MLP neurons of a small language model. Each row is named by its layer, matrix (up: input weights) and neuron, and shows model dimensions 128-255. Each number is 128 + 32 x the weight over its row's rms, rounded and kept within 0 to 255. Numbers have three digits each.
A block is one neuron, or neurons of one layer that tend to fire together. Before each block is what it responds to, as a language model described it from the Wikipedia text at the highest values.

Inner word pieces that follow a short opening piece of a common word, strongest for ed in feed/feeding, also heavily, learning, receiving.
L5.up114:208114133088114148182085170108154119112167177164107073096155114160133129104164158079098130100096125139119116123130173134151169138068149107101129085123107155141146116115146123094113126100058119150131142101087102092182068092119117104118128097146118152089068119165130155142163183149152105154188169093132151086145151179116213146155120142098119183126110111133130169162172133104129156121119
L5.up117:170144114109154141152119184161151178063174138125100129122144090115134137100107196171118153093148155145141079110133125158130111065149146144215164098075133113117172145135158103162121208106104151174108146073091107159171062114104112152147100146123124133131077081123151181079151116117147091150185122102119151121165134123136150119135162122138127117128182226133117112137173118110142150155156
L5.up497:178167153072114109154099125138118091092126151043168164164100104136132125142099106162148084157128146131167136113088159084107090062143174092157117113105133126124130174106159100178146163161098094130146163156080171133104107113140075147166138120175087154100131130049139114208164117147155128096199069106058099130094152127128180165130065131139114129144134078129147109115170073107126102135081
L5.up510:064127100115145247086110080104107130125127086163104134131142069117111118126093147095121168101152135132160110153141170153136158089116193166109160128070148144109124142136179104131116175150160123168119164130080121167184137119175134142083071066149095133148134144130171138128128119087133152126186153122125158178086104143170149095148133107093116177131101180139200117108141133134118171161115
L5.up537:083090113107095155181171121122132158153146098139106075116110137113114090130141123162077141108089061167159176120122182119176064110186134139090117106156064183163192101152102165170063185114127174113112156158127167164142122163122070127152105179124135112074114154181093144087103099127140114093127111118127114114185116199128130132136091160146081094096187162115176080063171136141078118198158
L5.up774:141161097118132085158105104109155126141176107142099152180178169111139155101152196120147078136123165140124118145078091161161128130176147103069147045104083104176150136145119112108129194062144102103136068106106154135113056120115137108145160157110138099132120139163158120150179112167080121096113026150134140175147122088134129123134147146164111115098168116114117132149145146074200096106125
L5.up892:175141145101134130136170100140132157115175123069121117051182134081181146107168159169123089107145140149066067111111054132126132142154198143103158141111108167087132075128130133180122185124170132157085082111095150128162103114120157087132137111113190165170127155110120159091138173106094086130087089070113152110153141127156111119118182101137134181095198153114127055141191089124186175171132
L5.up924:060137061037135178196145104125119144156106152112121174184086130134173123141134079123142145155109140079098157108141126156138139124076146125162126158158114133125124197161145092130134151157141098138114133147108168127117119124160136132136137146121116132166105134157134144123134168145084146161133086110166171143116129118105091143099165080158168146154105132082161143135148184072168105144139

Middle fragments of words split into several tokens, above all "at" in f-at-her (father); also F-in-ancial, pro-v-ide, Prof-ess-or.
L7.up35:081198106129239171138113139168137167139171159098128136150145106140084146089170136112130076112123147132119186109068141127081087140111086095130120179113119109149176077109205111087084105100190101140215117120137085125125123139152113121117164123139129090122141119125158169107127105088126162124136192010122133100160077188102155117098128116118112146105153096141157113189166095176116105158159
L7.up198:167169146114102135130145129139096136122169169094128142103101129121178182097133081149125100111126155148123122152152098123111130073117172113114131093129156078133145113077146125129113136115139119105129170123105131120097087173144135124117089167201124177101150144140079117129120117099131134133186117087106082171149089146169172067168141071108116091081173138196124190110076125161126129086101
L7.up245:078118083153110151199112086077135111129107076137182140108180131149098094134119141110143076153171094099083102176149118127124106092084135176104117104135123102147074105075120119135155133152170150109137139151134136096146078095142126040117104184104135158144093135084146153121163148121139100190120167143186072131143134186100221171136121121133132124142175099121079108105120154164132000193035
L7.up601:145135199152178071193102184097092105163125083155121176124137102119140099099130150081108117183083139113116095125090196161152126173154187120135185202134172137088103096104118083126115175117135132137091124121108117130088141113148149142121107151177123206102114075130133103110157129124171142156192125102125117130085117140136099104124129129126147122081097128154171180091061147139056138127163

Last digit chunk of a split number or acronym, often a decimal, coordinate or table statistic before | or comma, e.g. .19|0, 2.8|0, CB|C.
L5.up121:156110168152111144138174171032162114096138121102122152102080129160117084127081114099130177121082099116183120083193085129127098115157156096127108151141187124168169123171168105116114139157153067146100096126116105156118091145125140145100116020118156166125137169191109144128068185146117138154137165134147100094126106140163167178109173128111144093138085147080113043152116127119157137116099
L5.up203:175149131143192170159145123145138240076163141144151128137114070090189107174115141115136117115109086123130175120080157132097120170129152131141175094141160129098147171092192124129142138095067086105091131113134174149086137148081107122111118116092145141166143117102080110151140119166130156149179123162131087161148105108144146152103118126162146120103075116125166161087175144052133130109152
L5.up248:131171182155145166160071099138165130198068177104146154100146127093166156148115133144091165117054171155227128086101093183126083162139146124111138117130092093115131155146161115163099119118177085069106104197117175135115148161113155130101085111114093088170124095130125170197130116156158151097144035146141067115155106121086125165204165147168131117137112172108133046080134118087150114104093
L5.up506:104137185074144139180177154080139175072084097108105090140080129202220119154091141138183148121092090167142162165123135154108104157165108106129117213083103154154119206157059115149121163081142135146158160126105110142191133135087159135125138087147078145131141167049065135151128191141153138150120130133102088076127106128173192118137091140107123123090182186092070096080143143112158114073132
L5.up517:119122075127114147141124182136128132158070132105092195063114105101159105107130177146178103104103109156088095118116117104086114161139139144112078131104102197112058209168104089204119164147134129041120101118112108086156145168113093133181153101120130194139160101129169145120077099155126170171127133132143145116113117145138146120077101094145128116143126131181126124169126136112123077066099
L5.up631:182154102120150130143076100117133108101150167149134151086131127072090075125168108128112102152113170134186193130141146123146162133143093113088112168116184084146120153153137116152159182120167124148129132153179192115103145113135069077186186116147154129146059141152115115112145121074107174126125175104144103147120152141160146147142168123124157111169163177104127009129101116148190151138085
L5.up793:095138121114075143152095107074112149083108194148103168134152118079173142091119108117052115099114074180174108140122127185061106104173132080175120081124094021107102118114088140154168164150129077091141148165133123119104128174128115107146172081146102153126111149167128112122059152082068165174088094129120153048138115115163150140121113126150156067138111106146137077119093107143142116111082
L5.up964:149149200118083098181119107123148119091139108124100123117138169098136103099121162098060133116120124148138083179154161148138066136154130098161114157121096112124162080117112160138111135147123143062116139110098055079113089172090142118159111139166142147117138078209097086075066145145155131144160053146110147090179140127162157139133135120106106119076146116157162131119136151121165109151159

Single capital letters in the middle of all-caps acronyms and codes, such as AHC, IIHF, FIBA, CHF, PAN; sometimes middle digits of numbers or broken non-English characters.
L7.up191:115186138136147158180081075131122128152146158122174190097113156092082109132146135137132130147136086114157124130134174100149141180099176113124166158108112129158126075037133099147133122080136120073121161096104164164099133074128165068129129095181083101143133136155154143142110108113143086126136137088105105088109062161135166173094136143172135143162084084117201093152110109083168134132115
L7.up195:150154133074104155144123141150115123078163141116109163062114167110195170145107167224115104103065149148158114080136124143104182073176151060169135104108145104134148133159082192123120140088112116184096112142061098098142179148124168135115140119137127080114104136159117117080094121133126107147123105185137074106178044124138143133150062120185115093160149168088163103109151125164140134101173
L7.up408:117180167159144094145136096099089236129115146083165136118161132100132087130151161206140159162154125089142101101088106181135119133160112065149175053074122180111129097126057142114139114080103114117131149145134141128081081117132065147147131082140101125199098174090135121148084119138189155146157042137076109072145122134152172140168084096173108138188131161133121174154157127121148126107158
L7.up527:180118115143080139082106073161084160088097131141156088106148144065145137158161182137094143122091184157138087102120075182159093112184157052140193144145212093116070156146117184114140155131106129092146078094134185145112106106095175133125123133146147109170061141128120104137136123157134102124109058117102082059151077132129152192124151090171175099116104074095117088117141149097148160120110

Last subword piece finishing a multi-token English word, often an agent noun or role, as in Minis-ter, own-er, Democr-at, pres-ident.
L7.up9:181143077135162154138131143150161221124135091131111151092134166102112097172095127149132163101119116087116134130145105107149167125093155138144049087165168177022127130176113126156080048071069161129086160127128092160108118103092125161097108121122119101115114161132139136099102136091114091129084099148111177121175120086124136145172102119159170127060186132144170059096123080140175142089160
L7.up345:123109120139188126114133148111133147147074134136153145061130130131057166062110127143068100124090108139120139087120175149081157181097094094097134110195099094069114094119155100184152108111147109066172091078195159141167133113178186103162136172147083092125085186090112152085099124118098110098157107184097131150137148166144129115119029132135118113117151126141144149121194115135141118163153
L7.up347:108134072076108122141129192138177195139118118073111114127185136128062103141076100123146099096107099180115153175124115139186158086223092129106166139130170126134090222090067101122127118056149094090100159124060133097104154109151140121087110154151155117151140176123162107149178156099037147100087120116112156156104185117119117079074052145132126127186143123093188111149140133146146125117145
L7.up993:105157111101168105132176197138117130060186161148121070131170189096087119150138107150152195142151106100099104111128136121146131153121097175142141106130187104087138125123095140115134125130200114149118157118068180128107130059173159159089145094132079139161157159111126127135147105080129163092131070057086110127073147170092111131118138138160113143146152073079140113126128094162142145068103

Number words, often split mid-word, after "the" or before a noun: thir|d, fif|th, four|th, first, second, two, three; sometimes determiners like their, other.
L7.up593:120146115118114111083070198141133082131103123052125130141151152143107120058129103074134109122172153114139102163100102111104115085131177080120116184081073123088141154083163118115151109098160162156102139067104126064157136082090084119119173132187127081111127121115133102136177183142063107108136144147131134170137149097120111077166169150083121102115142125130148046152153131127107157129141
L7.up711:137195090155110170125092171084126183112143112127118133094136083094176121096087113053136153159150105092114184176124181152140175175150117206161120068160184144142082124106083099115189137098128159116189142070120074099181101120165143071143142084145120110147144106156103126065136134117090113156152090116133084130151062164102109156153143144149081111144149081106116153120114105123132105140108
L7.up760:150139094064167194178126113138174135067128143118144125123118097105175093105100105139120098137143136132206084123146124116060159091141130110081150113063109117111182152118117177124105155143188151104138053086152136120110119140137179172190081129210159154098148101110056074095130102089067113154141151057153114111151065110124130111110172105138111129142143168180152111088103160148150131150134
L7.up901:169148135177089129070091158171117126142131091122108099149129132092122065082131125166179106142143164126144118191122114118089097077103152119090161106104148061149108116102138114109124180123139170128130177102110199103156152055134142153094124151185124105127097130122168109094081170114065189118151100080160173145125170089101071158158099169129126138104147091166129102071217174160157147091144

Mostly the final word-piece of compass adjectives (eastern, western, northern, southwestern), plus weaker hits on other word endings and place-name words like United, South.
L8.up333:103065095131133076133107150155138063174057109151165118128114093140136120129121139180099092094171129116108058148147137103123193079110157104142162111104120159092142082137107155133141092143134103105097191157112119151137186092112088075087196157102152133151116126125166153101165138180137107148139082071194075106145111106114093150198095167144137119203112119130135124128146137115071069084150
L8.up385:106147133110116142119130127160148122114090187094169068154164113082113145068191135159073098084119103120112168122144114173087070143095136153139175163146148116102126114142159104094066213141167101072139181063131130165092137094126201150142128114177131074114134134108108084142119131123173123104133052155165041120103116133132152136142060132109149078110174110054148130087130131131129143104145

Periods ending a sentence, and closing quotes after quoted speech, in Wikipedia prose, usually before a new sentence or section heading.
L8.up481:137097122093137221123124133029045146130084111151130112136156133196153136093076175150138083142152107128090166106112141190111158147123098156115164129205090106071150084092175100123158131083163114169110163123168137157094122085118134150118169111151076057154140125082114121187132112155107041130118122134102136152161139081158116119151086163122167125133158116166146156149145136157177121098062
L8.up972:114127134086069065102114126085118123138112113194074114044088078164134184132168180157150152164117069126125128122109129147147088141172138117113177178148116113123127112104121084201141165146172109099195155115111108144096091083133151162189125133132100077126073144124118135104166178162086097087141144135094118138179141118105176090086124110052177177157082108121062130159149122093113135093104

Final subword pieces that complete a common word broken into fragments, mostly adjectives and adverbs, such as e-arly, ever-y, relativ-ely, orig-inal, prev-ious.
L5.up275:137116089120109149147105150150138113099122101131148063115155117115053142141142166087090121157114140105166124123123155145063084147118149147112140095161176067120148098111143092082062194107144127094150120088092144069126101133084144150122141130101120085149087185137133115099149229122103118090173109060145111142079146156128133188145140192077131190136137140108133165172094095105166125135108
L5.up333:183134078098138157127151184153146111117122102161036095105108151148141125126157167146158037139168169209095116108102075107113180140074176128143171139141126171155152109102149145077158117081101166166137124107115113128121116119130176102103136119169117131100141191102133128130115126164116125125198095149115123116035139153095097113165124163090134122139123134167128130157093072155132152128116
L5.up374:153117114110101129186151130156176122173105059123092217137079137115115147117159120100174116152151102130140110128128127085160134172187122101093130145115171134133159065149136083145120104118124144122122171101157151106092134095097123188068133140137119102128115098141099122167094097147131086174171166078083125114158112115185099070085102126132115133185132139138099069136131138143126130148080
L5.up592:076117122132103178104109196166152132147087086130135105170141104090147181085108112120124122130137062210124093100175097128119126071114133098135122168076167101071089108171168145132150100149106137101134134121114154118101184150125159126085150245167137075128141049065128084136123136108154110153131151120135117139120089125157141181147120121132149111091148090158125165169187095125135116167095
L5.up628:141102104152104092142089122178156129075153065098095123168132166197143129176136144154113108133133105164081081144165139140106139127153145092116195189104093094146146137172143089121153132100192091154158090127118068107082092109077144175088136140171158120143127127106202137142125118124089113167103139119142126117097107147193102092105168139112123065164111127160137149125098136123167105175119
L5.up677:201138070121119079160128120145100171087163151119081100074112106130108136122085133150150129135152161126100071088132153153114138108120134166196158119164138111150116150104108070114118132117103115175152140121096148117102135146133128155075179170173089155128106146071130159119088123175115119100112116191096136164165144117164096168158103120117072152114087165135227155116088117150164112166183
L5.up704:088136106144074156155094162113176155132179166087174117099190097085105147061126028102150143140164069104198153063136123079105182093081128152160115117093175135127165093148151102092139088159110142092128196082140207170169107154116124129148169123202126084127130131134118169077138210142116119141144124110059161108159112119196109110094067173129084170139083163165102128121117169120116114142092
L5.up854:149138120137122083109153167109167103129164113120125079096121135132130139120212142164103139127089126129170061084107049174137133095133244085183146132158114118101134178121108120153078127162142148091172120136144122058115117099127151051116137122179150063164168139102085186114080103165125076152160126118137130120146097154149116165127172128137157082161106206130167137160173094113177133143174

Fires on word-piece fragments completing common words before a suffix (uncert-ain, equ-al, espec-ial-ly), and on ordinals after "the" (first, second).
L7.up145:140125094150065063157124128124116075065139071134196111102138142180105168113092201113125088084179110141130152128142100093154148125186110142119141097112154168116138085115131126088175098102080129110130153112121159086094109159143165138125118156138135164126167181165089114088060090150120085092103147131099143144163105148130138158142127150124130147159121161129119112128092147126063133093116
L7.up655:118125147123085123145133123131192086104105167136136074143176151134084105124147135084151097181130041140182125132137159141146128133123112077104135099090139145094144077100101086117120138120085100127207106156050070103135118166107196155169120080090179171123122118124116139138058164111083107114072137103106153106174095140148022166073184174135134204164126158162107120079182138146095113083109
L7.up913:128130114140149105153124128114145154116101157146134154118133139106126140165156142175105126147159128135174154084190111150128136114108214144204187118139131101121162140123191114124151148116147166092130152126095204085117100133096212105117100129145171107102128192113136076100130121137123092123123149155163186118087139126084137065054170171089092105194130120147138083093111152149168129104216
L7.up947:108037145148149137103133128196156110133129140194145123139118105095105105150226142130140069109182137109219128107118140166140130069141144130148189149160153097119221114100096103181123087136096108123118115187125136143125144096124165129147110093095117126135127169130170130108100108082125108188088091112115133133139161154197114132163160137060102092177175064149115097111111142100137119166104

Final pieces of split direction or region adjectives in geographic text, e.g. the n of souther-n, ral of cent-ral, ast of Southe-ast; weaker on other word fragments.
L5.up47:126109159124104105140184136111142137167194067102119151142148115130141101132166121173152092122116101131151120135056154101073175133136149111139092129101154143120115172131124103125095172150159115114157103158136152158121063165114154089149185050161090134192163157157102136196073137142100100148124138148097144165116108109056159049165171099110138090136108137140112097169117154093160099126124
L5.up72:127167098093099067145061109147119127140130146125160121156164145100128132132165098050154110158136149105137081158145159140139104123173156143118124116094106113120128149162102091160173054109090170129102162120135174145068074136111116122132169059122110122103116114143128127085174126080107094103138093135173096092155141108116165201136130133142112065141142113084192147131166129141098110152141
L5.up483:152113130151081087100149150098097115154158081148139154124139117173143090144142132133118105206105097163120078173100099127142174097117156126145098116145080136117154153104142143118130154099095119101127171137113155221112085123135162135136177167166104128121073172136109146132167162113142168193120120087168152147062093147109106131117082153152097115101078166134105152139146139127099133096113
L5.up530:128136168145107126117075136160127183137137086130147141157133134068149100160167133135168074162119132120099109158157095126110144138151118139119151199101182161040126081119144154058124092120080135164124160139106135095166125069120122105144170079138154074141177164144114111130110114155114126093081083106118145108079136178125078157141141139162134074077148155117196138097164091117074138135111
L5.up630:180173104093085127141162082120108177122150075126183084127188174134109094124146081130102100117188072122135100160108097118098150101126149153115136117146141164151189134152066080112178103077126113068119106098096145132148122134137136141143155097096144153116219101148189140109106164145117089161122100163154086093107120137121040131135129140165164093151109113178123141098174146139193106105131
L5.up728:094125123063190113147059140180180104182095113094124081137098144133129146110145142100123127165145140164143103159128084121156088126101107090145152142116127124131107144145040125110076158131113064124160135090126128061057105119106183140090150180151189155118169154173126114092160172172114104121176200184121127073158122111100110127144075144134187151145152105110093163088179141149095167116064
L5.up739:213189126113116111125117086114130171144097143137152160087114151123110135117120153083121107144136112119199114132087130125141126111125090078118142097150140176131150165094123148135147086120112128110068130099147133175138137115107118110121169097072123132139106154177174157065059100151139107151123177199118159122141152135160087164168171137158132143186139108137129091084080142155112103099124
L5.up970:144085126137156146028090127173158098163126078118099098174119138145097157088134138181070037129125086157126086167153110142176112139186133144191116136097120157103151100193161094161131165134106144140149143168132154147129126077107093143141164081146126183159185142115138092096151152156109019076130098164126125149079077141181098125161142160130163099161131149123113111156148134115133136151098

Final word pieces that finish a common noun split after its first letters, such as w|ard, g|ame, comp|any, st|ory and Te|am, plus Jap|an.
L5.up128:112123139041110142075145162095110065169139133175177114216202145151078153115117089127155174162165117144062112119120100141144134144173158114136106119120145116089127133141170085121157125084176122128155112097115112139082125148117151161118164172159082094145065151126061184126130222136184194100125147134085105188139126105122117097084158110132096111154117131175136106162144139097108122113149
L5.up172:172100081103113162109057144153199136159125137117110146155137084091152141052060098153224163081127129089090118156112099173140165122147115098095114107132141160144150151116109128163125103146173156130145103089051155129166154145086120110113108182132122111164124157147168152118140127091122175110175136111091132122099157140091172125140124092130196150123093151109127142171128162110144126150151
L5.up270:151114139115091085105109117162180139150147124093140161157128105065100154080161103120081119156159154149095112145158148160095176155106154103119155085105145173139133157140134133149094110161140058086152108146020099073128120160152069153162106139157135154130178124108107114111123111119143186108092131158144131116176134087105145158134134176118133153122150152123157096183125150164148104123179
L5.up364:130193085126122140128107119153163146120134146122089137112143148139080103132102168105172137047117125090109106097062130114126076114141088139135173150159113124151115156110170165158108136108138135162175106105065108142083070113130105097110115221142086152116152129135083146105122077179106164106122156138168111130137138145048158089191143149148107149149101157169133124099161084143141179099175
L5.up405:162140101136110153157144127156214084180104159078099212083135129135109111091104140088184121122117113088140108121203170097142154094226092120048153137137113135147142169181082107149168196154127072149103111113128143119131153123094098164110187117134112135130136109088144136149105153127142120173123114116098088099115167141083115141094128112127115079189157120103133084114094127147114164142121
L5.up861:100099105174123151115129141159143126133138149137147175110140100044100117135071124125125161187111138087075118118147142197116164099210116164121148168129128142084097173195133151160144161128174116166125103099126135105163126123181101093128131076148100086121150210164178060111164081091079184093122177101064120140143180143079122122124078101194111124091119158110144122105084121137120065135140
L5.up922:137129108148134097142126126083172094175123170124130144143118141132095154050112127126167158140101155086097098179129089135146113080137108166123132083134123198099153125124089184140087133136162138169071114113168084099128119040151116133133137125184105128145134177167140167104095102113092155128152106158105164078148183142169143130165154122105131099070115112156102057150110107164113127098122
L5.up948:129154119108101205125168126151216120107130099106116123115165142108148140126066122125126153143104132156159122103118170183082157149129094075099091117126133129141099150084126170135140172141154135175126100078147114156100102109110121150102152129145157137162193169167112142089126087115168113124179112112163112113138106131118129126140129107123149128137129164137079141147102065108090138167139

Final piece of a multi-token role or category noun in "X is a/the ___ of" descriptions, e.g. minis-ter, play-er, broth-er, municipal-ity.
L8.up873:135070079116134119125144164107214112103122167154126135148140149145138187079119161186115156111061117142131133117107166172103034110131128147095186057145056130088110117119067124087145132100198092154094119156133159120066110151116104092115153152168144155131111163145158118162097095163106143064096123064123130135112135089107139097112145129127181107163143129136147143164175097123189114112145
L8.up878:100069079061131134121170174088093134080193091108173110159071167111086139103107136108136137125188170139092154139137158154135082141121092135126126105202078102085082119179119148173106106168139186134132107147086119132101117132042107156133112111154115132114096134155130116132126145118124160107128113163172090102197134159083104156120108140218204104051133112122110171099168079122163131109150

The full stop ending a declarative sentence in Wikipedia prose, often before a new sentence or paragraph, as in "was beheaded." and "until her death in 1990.".
L5.up83:139033121112129084126087135121143093148146165128073150156116161153150158139117165117098121127123114134048190158111113106154119156100127119074107104016154130126168090163110136141111099145131142106144112114072125104163127102091079172095239114167172089146136181121079149090128150100121135086142132101134215135136121133173141166142179151111142127129175107078090142106142142145200178098094
L5.up176:148112040113195116097139160124154132133091149148128069086131131117194130137127226113165117126150140132140096108055131181084186175150096139104109143110158132145127123117125149175141100149109095150118124116138148132140126088118077127114073107150106091124114128115113098058150155120131104097176145100063051152105085112136122142097114162081161135171094062149153142170201083088162154081100
L5.up455:211084136070081136164100128177107120121084136186112150104140117081171140141127114117143136168101108135103135151058144126080159164229133147125136113155093131137148084125103162110075158094103138160102141120144068150119117110174214141147107105139115116175115149111128134141116136162128151131171131088126110134109068096082096137105096136154151147123089115101137169135109133085090104096129
L5.up568:157109127167146131207156118153118167139140157167119111133162215088090154135131174114115057096072088108138082162069131127105118120125132113130095142117123110147147086128146038133143180060134134137105103150131134130122115077137151118103132116134173148126124152158093118152090119149146146085156115105111104158115170118114148137088178139056171113139068130152155124064144143040123163170152
L5.up593:148146124091132094128144126140080081159134163181127122154126157079140121094146204135185156137184172132065158141138109163084146086029117131128141126077123136079215080158100105129179099128149146063138127076093115130111170124164119101139141121165135111110089188053132112133118170101137154096088120115156094133137093075147113159093080138073082089139147118126131150139127106156151134119132
L5.up658:101150101128165131144071143155119171159151155137141148090150170186114114100169144153197137030128134120070143137153156168081097158118158172122153197147073079152103128081101070175136133139187112168148102114118111131195097064148104147100168128138177129099102110122089137149087108116109137127154097154126130103123162099114142127137137137118134124153124126163102142177148067162161107109084
L5.up810:119158120129169116140108089199104163133090167139134134145079126100158160155138134102131128125140123204145183082173124162106079172104113100174172127179127145114042140114076163159126144120079129095132139107088113119101159128110132205100152133117089136124079178121145161088105172177101140112116126146030092135095104105086156090139128101103169143116105095111170165114161167118107215165098
L5.up1016:186137127103115152102126144115091128096100131164159115144136116137147175145069174159190100143107091168162145116137166132173135158131116096117124096114124171096084116113125160185151161127161111122126099135147107106146089102103163148162147203129099118160143153075124134139146126163133126109114116137131099077105125097157122159065145103081145135148146102109150156180231142137182102127115

Digit pieces inside long numbers such as decimal coordinates, GNIS IDs, ISBNs and postal codes, plus the space before a day number in dates ("April 8"); weaker on odd mid-word fragments.
L8.up925:179103118148161091170139122095087130151119178171123188091129099155160162178155115095131168032181133094144193120124127181169177140103105118110100088085110140118098173120146082150093078098110145117154087145151152154067084152101139126140182129112107142101137150120141118155133147088191151166154118118099174138166148127208132137099161159183082116124131166154170146146106140153100117076116
L8.up947:172104146105129073080096109115090180177141212129114149075112090108134138104082151148186096054165110084156116081153093118189173093150102128107148134105127165070149125103118119184094162163159083093140187122097121124132146104133097065159153058130088069131146151109104155139133132153122109172149148127113112105134152144160114150093116140136135111166158181132108145158140106061130121112122

Possessives and word-final suffixes that complete a determiner or modifier right before a head noun, e.g. his, 's, bigg-est, short-liv-ed, loc-al.
L8.up301:136130132146133090106102145184196091124090177070102096156176086116129074100123155105125106178111121115139154082107116159109100092144136124059107139131107179114180084123091074109193127132152145149172148088107167053122132100112065154142138150139088098117126153136147144049124156138121141128140057138136132149134146166188137108118185140140101137136105122207119122095085129084191156089108
L8.up759:077098095133109122149131127118150141154140167094046166098143131135110089094193099167141147116133127104134073169108119148129078117139160129115173109127133179152135054112113131115135138115137167082080151119179077139120144097107099130120085186211110165142146124109143113110100092150110154066092110194130165117122088113116122230069120182110146099156161138221132125093112207140164146198136

Short vowel-led word pieces right after a word's opening letters, as in w-at-ershed, Bo-at-s, n-orth, Sw-ed-en, across all kinds of text.
L8.up171:072138097149116154157140177064101179086154190147168146166158121114041083128114146116114172119129124160111121105169174076108164140120177107048164085121166135065117109154163130164183148128142152155159157119120153095104088152147119101152140128054076179113078114082132157102166153122157128200188116149176116119164182129043121130145118122120167160171119086134103094142182131111134177121079
L8.up451:123146119089178176142093137112100173130134115171158092088134132173101082129142110136157105092076152149130145092156118093073160049116139160096085127142193149135117098196148100086117136126163150112138118112135175121089176141082124105082136152102156127163167150124128121076104166117157169208170143091139088099197069126135113126113165115114090145145096109130132154090175203116117169160102

Double line breaks ending a paragraph in Wikipedia text, usually after a sentence-final period or a section heading, before "The", "In" or "==".
L7.up24:067102196105159142166108077125126127130124111176096133105206050129082198137182141150125126152174129105111160105165132085110128172129124068090083188132165106150125127120133137032108102135146189114099144054109122101105103041081127094142133105101195136098119110065097113135168128144121133113145127199105158132110147120101060135128085188190113060154137089089152104149145137162131149123138
L7.up236:178107079157118100093074127100137106152087144124135157142123183049132104103098157099121132096107085097098136187116070168118123139161147105109193114136082097119194125100140106127138128226196143165104157092074087142170087098111044098111103104174138116115138154118148180122108103109077187127135125101167169139116143134115062126124155103151139131138111146106118131121121131101100141122083
L7.up757:085123061079140102179134150163121108118107179160128100118124151082153151076115154154105062101176183140048123166095121112137122107212091141093147137119136119088097136098100123097088128113115199146133134102159141095156111106146140084145178118149160143186136106120145079125079113120141117125173092135168135111131153174131093110189124114103137123133101188154122080096191186133151160189102
L7.up870:119143132105129123096117141137092157167129093176159111129147095118108167116163132170168110096163125099110143115119131139046085149176120121107136130165082104165154147045166114150118118145152151155117118115110116126122069098122113098154177130168098121154147152066100076139059142110108132083198105171197131115136190109178087089091111156127149061180186101142083118168164140113141158116110